Weights of a small transformer language model.
Size: 11 layers, width 448, MLP 2368 GeGLU, 47.6M parameters.
Architecture: LayerNorm before each block, no position embeddings, tied embeddings, ALiBi.
Training: a variant of Muon for these matrices, 5800 steps.
MLP neurons of a small language model. Each row is named by its layer, matrix (gate and up: input weights) and neuron, and shows model dimensions 112-367. Each number is 500 + 40 x the weight over its row's rms, rounded and kept within 0 to 999. Numbers have three digits each. A neuron's up and down rows have the sign that makes its largest values positive.
After each neuron's rows, "fires after" lists the tokens most often just before its 100 highest values on Wikipedia text that the model never trained on.

L7.gate884:498509465515456443550581563484523480501515524485489477466462452488485520552592462485468544523459522492476483526548475433491454464477510488477458557389555545531468542440502467500458500511505511451478486495552640494460497500369537450531473492472562439462491415481537517503539529432515435481503503512483486507518526457476446547461529565506464417542502475519526456490517394458490525523581491562571510531534514507464495472450512495527451496566489509546552470604508551534476516518513512501506512470459436486465574496484430560470574535524525530460530465478537541529544531499482436484503533459518497522486538508473498467532464512482485507477452433597513476417523494475549535453514432484447475411483465502476456461516557473431529541511565533474527536504511544575449544459489460
L7.up884:418524456561463522451529531490520502493534393486517528464531561465511431433545471486481454587537498540545477510516558472479454465445575502541478538477475484531411486499501525525528503568451573523512524539500516484512465505506456521565569489526544541544487498497437466507463496497545471449495487500528473482492507544567447557471452455558463488451550489478550541554500525487522466485535528454553503549537490477607494531462503524515463443530447550524491530589486477528538524475527514495525482485449469438456493492478576578523477498464505484467518429537437466528534538537438534417453513502543472477526527532435453545597464481467524575480430415542512462477547524477473499524498426522436483503494516467490482488533614508448484463535476525496488592487584500516513496531497455
fires after: " |", " ", "-"

L4.gate989:558438537411516454499516534488444499523488500471458428470484553489570516466521503467469502541472428474529600517577553533535418460533542488474490469473560466531451448515490482575516573473450573463466523471514534517476459499435486482464516485486516547543482489488554436573400496437555487528589525523463499493533508488485520450578451489511490517527575500573502442503467496475501470535492508504486525577451511514473506554454450484515457485510441494504497491509495547532473455526461507534513547529416445480493493545493512490445540582504432495465542477436502574539484466521490469540507497549507465534491536514427565552488498538530517534514508516514551498541494492545515473513409553476456503466499454476488482508409536526476475538479578465475568442507492476469504575552519486
L4.up989:515546565490491483490482512473465427450476469509482488477476492537496489467502500408543556521510511485512524527552445534429494522498523507441471488538439505509502443519477492478540532547453502486512454484477511535554473498502509506462509561531470559541432501425492447504416501480534515415450591474548542499471463489519563566514495541458526442532534433520555490564528544540469470487483491511444571466461487483518436457465524506514453507592451586522489482568596519449521499531468520467522459535464505552545447480440587540468532528472473487494545486451487427466534496495483480535494538549475495557444465599506402558487551494504474567539475409472466554568526462481457513585501577519463468531539464474497554537549512459528497537487508462509540545557536547498521488600442434
fires after: "\n", ".", " According", " |"

L7.gate737:445470505502448518531523488421513524485446475525458461566528566481482490460476465484521507515569476501533534423430502462520444540571444514496515521470547507569534461481478489513495515484486468458523458546535508358508510528510459468498569477562517468472520454524542483459576429414510512501517482506463482475486560530536534472449529563448492550489498482535531523504525475456534498510512522538535541474488476505545621530537495488449470513506469515488540492557561448580484488502570393537592520482549537503424530556411488438552596494559455514481502472486486538414492456484514488463514593537572496548503511470493503433454523480453565517449455503474498566493452413492498489470480545479482508522478541485541487446423485483527502511525534499546478509434526436447389440489527564
L7.up737:608476501485416540568461517517480541518487443535485546503429516488513539431478527507479472544473553495566474482432507469496550504469493525477523462415497491491478547460466485432497513457486492555481561519477453478492479582422466577568509517504492479572472494513490421487428481521510515510614524469500530502574514554474510494524517480543459513538528551513491485516507523510443522468536459436478554492518528529514450538520458489511527569510468492472515522490502424506496547588488566471513511440464485566571544443443517488475508436548449520509491565547485464452432553488488484448467491563461434544457482496501484581511472485582514440497457514493460544425565525491454525545498481496504534431531477447516539518513492429499480441567561527547556438481471476524491483533486470
fires after: " ", " A"

L7.gate116:507457514537529517474507504441538535562489541518492481511479555473505462435534423493511497532541573501535513496525473532478499556429477474474542491459453441588549479439521593489545482469466423470537531407517515443532491561537491491519487515481546573561553526453473495544444517479495521531526524484483521517510501446473521484503496504515389503509490411599476516500479547560521475566441466573511478445437502440461481489460501533475482499544462494560492504447471512471478437572522537569508485549563525491482590561484574404475502527465440545583555452562476487500471511521467547466478506548484544497514558462549510512480454429545562497493449450513535518503470557436521567466491540449470531432518457453493474452435518484493543509500487521459538523431593487462501528407478501
L7.up116:522531478483474607538343455540550468438480452552503541469499471473548516570553514548494522524559551482557475548475492468557442487483462450525545538448564547522427484477502497419477500556566472520501515456507503505498580527468530440482515471477447502548529492539459491491471487487510422482588396509563531456493500525485581509473531445559499539476471511541442523464429532485478541537440503501491448428534455552465522498512488453458522483475447510508474480480482477591459503525532506444473515535550561484469584525430543430485431507442501547482497404508470536514458472477449493491482500589487492499554520550463567547510484524507522480521494477456518490531552451484497469535436543489545433433472466533501547522524488492564458481544536467534448467478513516505419544446484454
fires after: " ", " |", "s", " is"

L7.gate1671:486496486482497520529458497489552521481529528531502450487469444453525436477479524504440478532493452417543559509483485556578511540484468456492518453550400552611447504457578546480484498585484500574511570578510457488574556421484470489490510564484529471485544502502508561517481457440470528470507421468499499503434555479457540541476465551463440538545497457528379489460536517469515486463486515522581469505477502502538457463424513489511434472560587547482496472458436519534494525482458512466507533622561430527485491451469525462471564525472521508444478516464465468426538527539492481520417476509509498474522487494528506496494527562466446479520503472471476451430502527507443480565582457485521528483504505483449441452469520532497459504590485518439476475475491541535477448577511513
L7.up1671:515540411546457511433462568491519518474493557496499495473458505534511440540416505473514475541529430505519555448497541522445479497530589489516489454460521543489460503534498506496455508436485535528490559505468498495523544492520474504516461541436462420542499508388510577451550524526481521515518426573490565491515445464528528437463481440510484487538492554560444525528485441462453479505481569490478524562403492485513558530471447549504466552449475420520493441491500487532506524527551560473548537521569521514545481599511481600509517463534523581506517560527527544458510542531508462480539524488574523445472459484530514525471501477425460500541550517496560461522504558541454495507451518517434470504525488561477526497504475498480553445475467519529493511518450536488508531485495402
fires after: " ", "2", "\n", "–", "0", "9"

L4.gate1887:511454510437455528506494478517491485597475504459508485592460563512513557534534525505520521532366515494534563557493454539499520583494513466500511502548545577588574457487535570553454508511495480505531499543468467476522508496534436549555464565516462468503503469511482498520457509451491455478525556514530490461463598484457519528396526562453417500516493552515463423529480436512445483460468477503589468505535502525487445481522486499574444549504486518427506494491507524493513464519456557564467467560527517556405450395509481531535458530497520461498519417512525523501462489478527512506474550506497508516514515509577428405480484443541471537539559511526479454529490527468486508477549536521528531535503538551502507524419473447471516453487511535515552518405504445499521470532493559
L4.up1887:521477513544460487497553550512470494505519541489437434455476422562485463481457532508530574462492440488558466501527576522500501436455491488515473490499517547491533527518542531556522545524496480449470533453499533513444493524563545484563490566520481569469469499429583545458529493559461545452527447538436524462446562513551452486510420474477535492494486476577496531536492522512491439557530490527483463505480546533453479555519569545458502494470515412530385443445460497523512465511509516495466561486504525492445501611463530471504440488481577493497519459582493479577512527538466456498468526519528457439511534490473510463503501572484468528403540496496497498488477512483464569411483540495486484493489459541549443472503495449428390413495468420542518465504491527558459480469496466
fires after: " ", ".", "–", "N"

L4.gate1708:498515516460482532392487535477522487484525497520518459500504505526495440528473483473435536523435563479548516533430484529534510456497572481491438459473456523399473598501536452564549500552539493465543531492509479419508529524493510530478473522394552539481506546535526429498516455580530508505436514465561514465595523474553506510581553517472501523495460505526553459454548549497464467483568492511552599543567502490509500446420501514466460535480549511508596506496536471529453429517434580522540453568515481492474462430526429441475460440494472493513542460511465447532500452494463468492578412476542523508477472491450472463528501452493473490508439439562482500505533450516559575504560526474482510502506509492474584520498538475514533531458536505483506492488552588554451547559384591
L4.up1708:431508507491564550443490553466425558505490531548456490533525538502476540448473463514555574446529444513476531508507578466490448492478531437498476454534466535501548482535508516449539537514506515475504503581527559471540480506488566519516440551487530434539510423515462510507469527488487503520501548509538431395494539543452466551512483438466496538461519517457456450507455513534457528537559503492556518596579448517542528461538533478505545428483551518499514474563544534558559532498500495576571512499543571457489454475492482496494510476511510436458398496490549439522540481445510444515578425533546534464464570467465448495482455448522521525523447474528458504530551536492460483500484483465496502404448567486386516533490461580530511435508585560464549485470504486525527510568520478
fires after: " |", "\n", "0", "5", "7", "8"

L4.gate1447:482509372487495473471476584553502448497536528546450483484481471555493511462429500516529482523434585491468527529499441464482447551494489441457486554405510514519481537551561501440441495488512562577476420462481494501542531530515496504490448504518493636517543416485467530477526535501526494518538498544459472466518497491534520453445560500491496472536542412522559392437543516465524475451565488523561460489455550499511527494471523451484509501548474556537499500546488528485487560540526431541497559508472440533511509447508476465442481491441457507537489467444461522516497504496492460451538552483477543515508516579511515437493518461483464575520534595536552493506487502463440441462469488492513546472462518493492498586474510521425532547534526522446491545501534488551532590453463505
L4.up1447:470463531508460516509488464504549448509609517535502491539416496535449476516493520547475486566439541538490456475494499525485486530525485540499524492444537420468514451517459542415494484495508526576592520459526476448561472478497497447485453415544538566523481465442463557378485437553513428527459530507464527439433587549514567551543540458590465502467528511522501541539516513460460504535496480503436484527525487486484466557501581475477488528451453495508420508510470511474455475555502548489504534542424475488483551519535504478522555499442508545505482469523516527460535547494489542465570552538545496557462457523545569445492517456526486460483532491486493554560542516489520522505492489513498513472486461473506437485514583494516459486510499503574513567463514482508536501479562480
fires after: " |", " ", " –", "-"

L4.gate44:604518525481543420481465547503517557646538502483489453475434469464517499563465485463542479481409575531491501560469505510554528497445476468508472570508602524451482503477491492502465518515553544504511533509544474499545474521428548521487439469494544520488454475517468500467502421492492487454559476561550525464463498584516445489553454496503418438545490499568463503477488526554478530365434520523524480476472486512524483520505459551523407433510527495471464481512534516549516497489485534498530479524582464533568471488515452456551434515401546494549560453542554488430489481551536545553508506457497496502526484466520496563419497512487510425473507518508537386431478501518529487473580522512491522523490487462530474565508554446570557471500517525454530557528462414478511449551516571
L4.up44:479498406482477486531571515459495525467520578521464500477514447503414514554457458541471562486479475442517494535562501591516480544538552400511498516430476458512448445535569518482470509520431542482447464436531467470528495478554522538532507477531575463532456491438593485543514496502401481396496512518489472541490519435542559484508510560564576525507491537504464499522550494446427483535437491461534498558504431537505460458511551488555510476488468502471542417482517507484505565488484491451506559453553522421488413493513476514493543430506508407438513508407476523517474494477513515512442447488565490471471463489537532490548512510465469387467501513423397499528469510527466469492528483470520514513561520518451488444570544531461518484525459569478480497479425544496440545558441488
fires after: "–", " ", "-", ",", "1"

L7.gate280:521497566462483511497529515544475513515510480530489478425483514478486537415546514518471484508449543558497447547530513509545461532442457501456536524405507495470355443486505445526534449552624476435503455375384465493500563439471459541508523551522477448468483473497486509522438493429455490512509587478462543428427493547475475474526517501496469508507492499485491483432500526516456493486506490619535532516521474561448495471464549475588460542513541528433502507542478479512509496469486550452509508562542423508471517506476508368543516475482474486515521496453466466442508432464509431455520477468480487443551512469581500502447540510479549506471460498544409494546533468485488499492522483527487474515445482510477477464423516509547540392508555458519532523509511511449513498482487517
L7.up280:566507449435533516489501520477508422474532515617463576536603471471416524468504557530494553503524503593421489486465505468520467463450513489509459560514459526417523463568467495487455471503518554518507546502531555528467490546504557444489445541464460479520498471541530552525504528609476461439491486445555498505484505481515560505507480491452493545479500466540550445508494487487396506557497505527479490493490453466519508444499490471511504581505511527439509566533512537429557436564453427526593457525462480472456493443501600505514568496479440466428478486421481537510467518500498476506555543479497529397455487513452504628485450487468461473530577514462535502557536538471574452535447500470543539508511502499440472467499440529516467433540544533454506538540489499528474591477507515
fires after: "0", "2", " ", ".", "5", "3"

L4.gate1805:506509534406544502499537494518526533537549521482513547517523467500516511519508432527523476546542515509539493526550564522476486454456509494566420511576493517486462490479566469537539467531458502475473516440411582529521423556469516471496471531516503562520470492503500428477492452553492506477492487537478460468500519522480451507496470494537553525493535477556472568520543567574524539471511552496575542484565553511574477508486453421462556529503555548436551518543488535473483437470493549550469489426505541513525502576456476475562479555550486488464523491557521483453464555456510500495541537458444514452511551538537494532475470502507510433494545479476490583528502593463508476499531442563579466436553602513447448553543510459508549490454540514531473564535472536509411469475365576
L4.up1805:551457478461466451511450472584497471487519478542486485495546518443479530506514470500506543560448506494515558516472541463597420482441539481422496478486471532537514543508534547488529453502538582497546528484530500571477533546527549491477459534490526506542471423524539514473530545532487483494477547499485501438509558468511478493500484517552523488461474447531473482498542488544517464531445457556537453564495455496471452483441434514420612533528464505440455503465522574453537493450492504541468500505492442495474590519493531538489496434504504509493487423480534505561602498560446501529476518475505413470478533473495428529509448538435386496500413499466492496526463526563554434590510496493412454520474522512498506501491483475541471492558510536465495588477440469533548465547534455
fires after: " ", "1", " in", "2", " more", " out"

L4.gate844:554545503509525572575463477461476463518474480466495529542471516523510546497518543531486432519476599523464501521515539465541460454457466487523506434483478447517505569512496538455499445520505514565459463575438439495432474451413503481470441562469579505454448457520565434450512534498540523486457542510507490491528486549503554521486499486445456546432528471455576512480454517524481530563518525522447469574541427577525458536527516531474518463524505488583544524502574552482469489409447553488494512581454490476523498520510545515598476547461521529482522480505468431397571471468499522492510458473576487526495571538541456548516501496512445458497582517516449503480553446490363506490471488493493430491485445518487518561416510456448570480534487494418504474527525425556553457530478496
L4.up844:525514483493461554546492470513557512548480468426484461462536534538519497464524505556431478457459510535513547484549491493510552509530555479552512513440422566459531474487519512487427465557407454436571522445498537525541524479438428523559471562456500534481432459491458501514457521492465563464450430507450477496493468525522534470523496476488468534464506476500495506513487426497497450479524494477497492523493487535371474567441509467469515491476500479476484462480466446528506525459507539572436521436548553474480548471488511537460447560459535520511478481556478448577515492513511523528518477511509492533523462511506543547403483464543416510527541515482514546525549509472460504512459527554476488548508614485536496485401508381457493502549492454454556512537523476479468522429450500
fires after: " ", "1", "9", "0", ".", "2"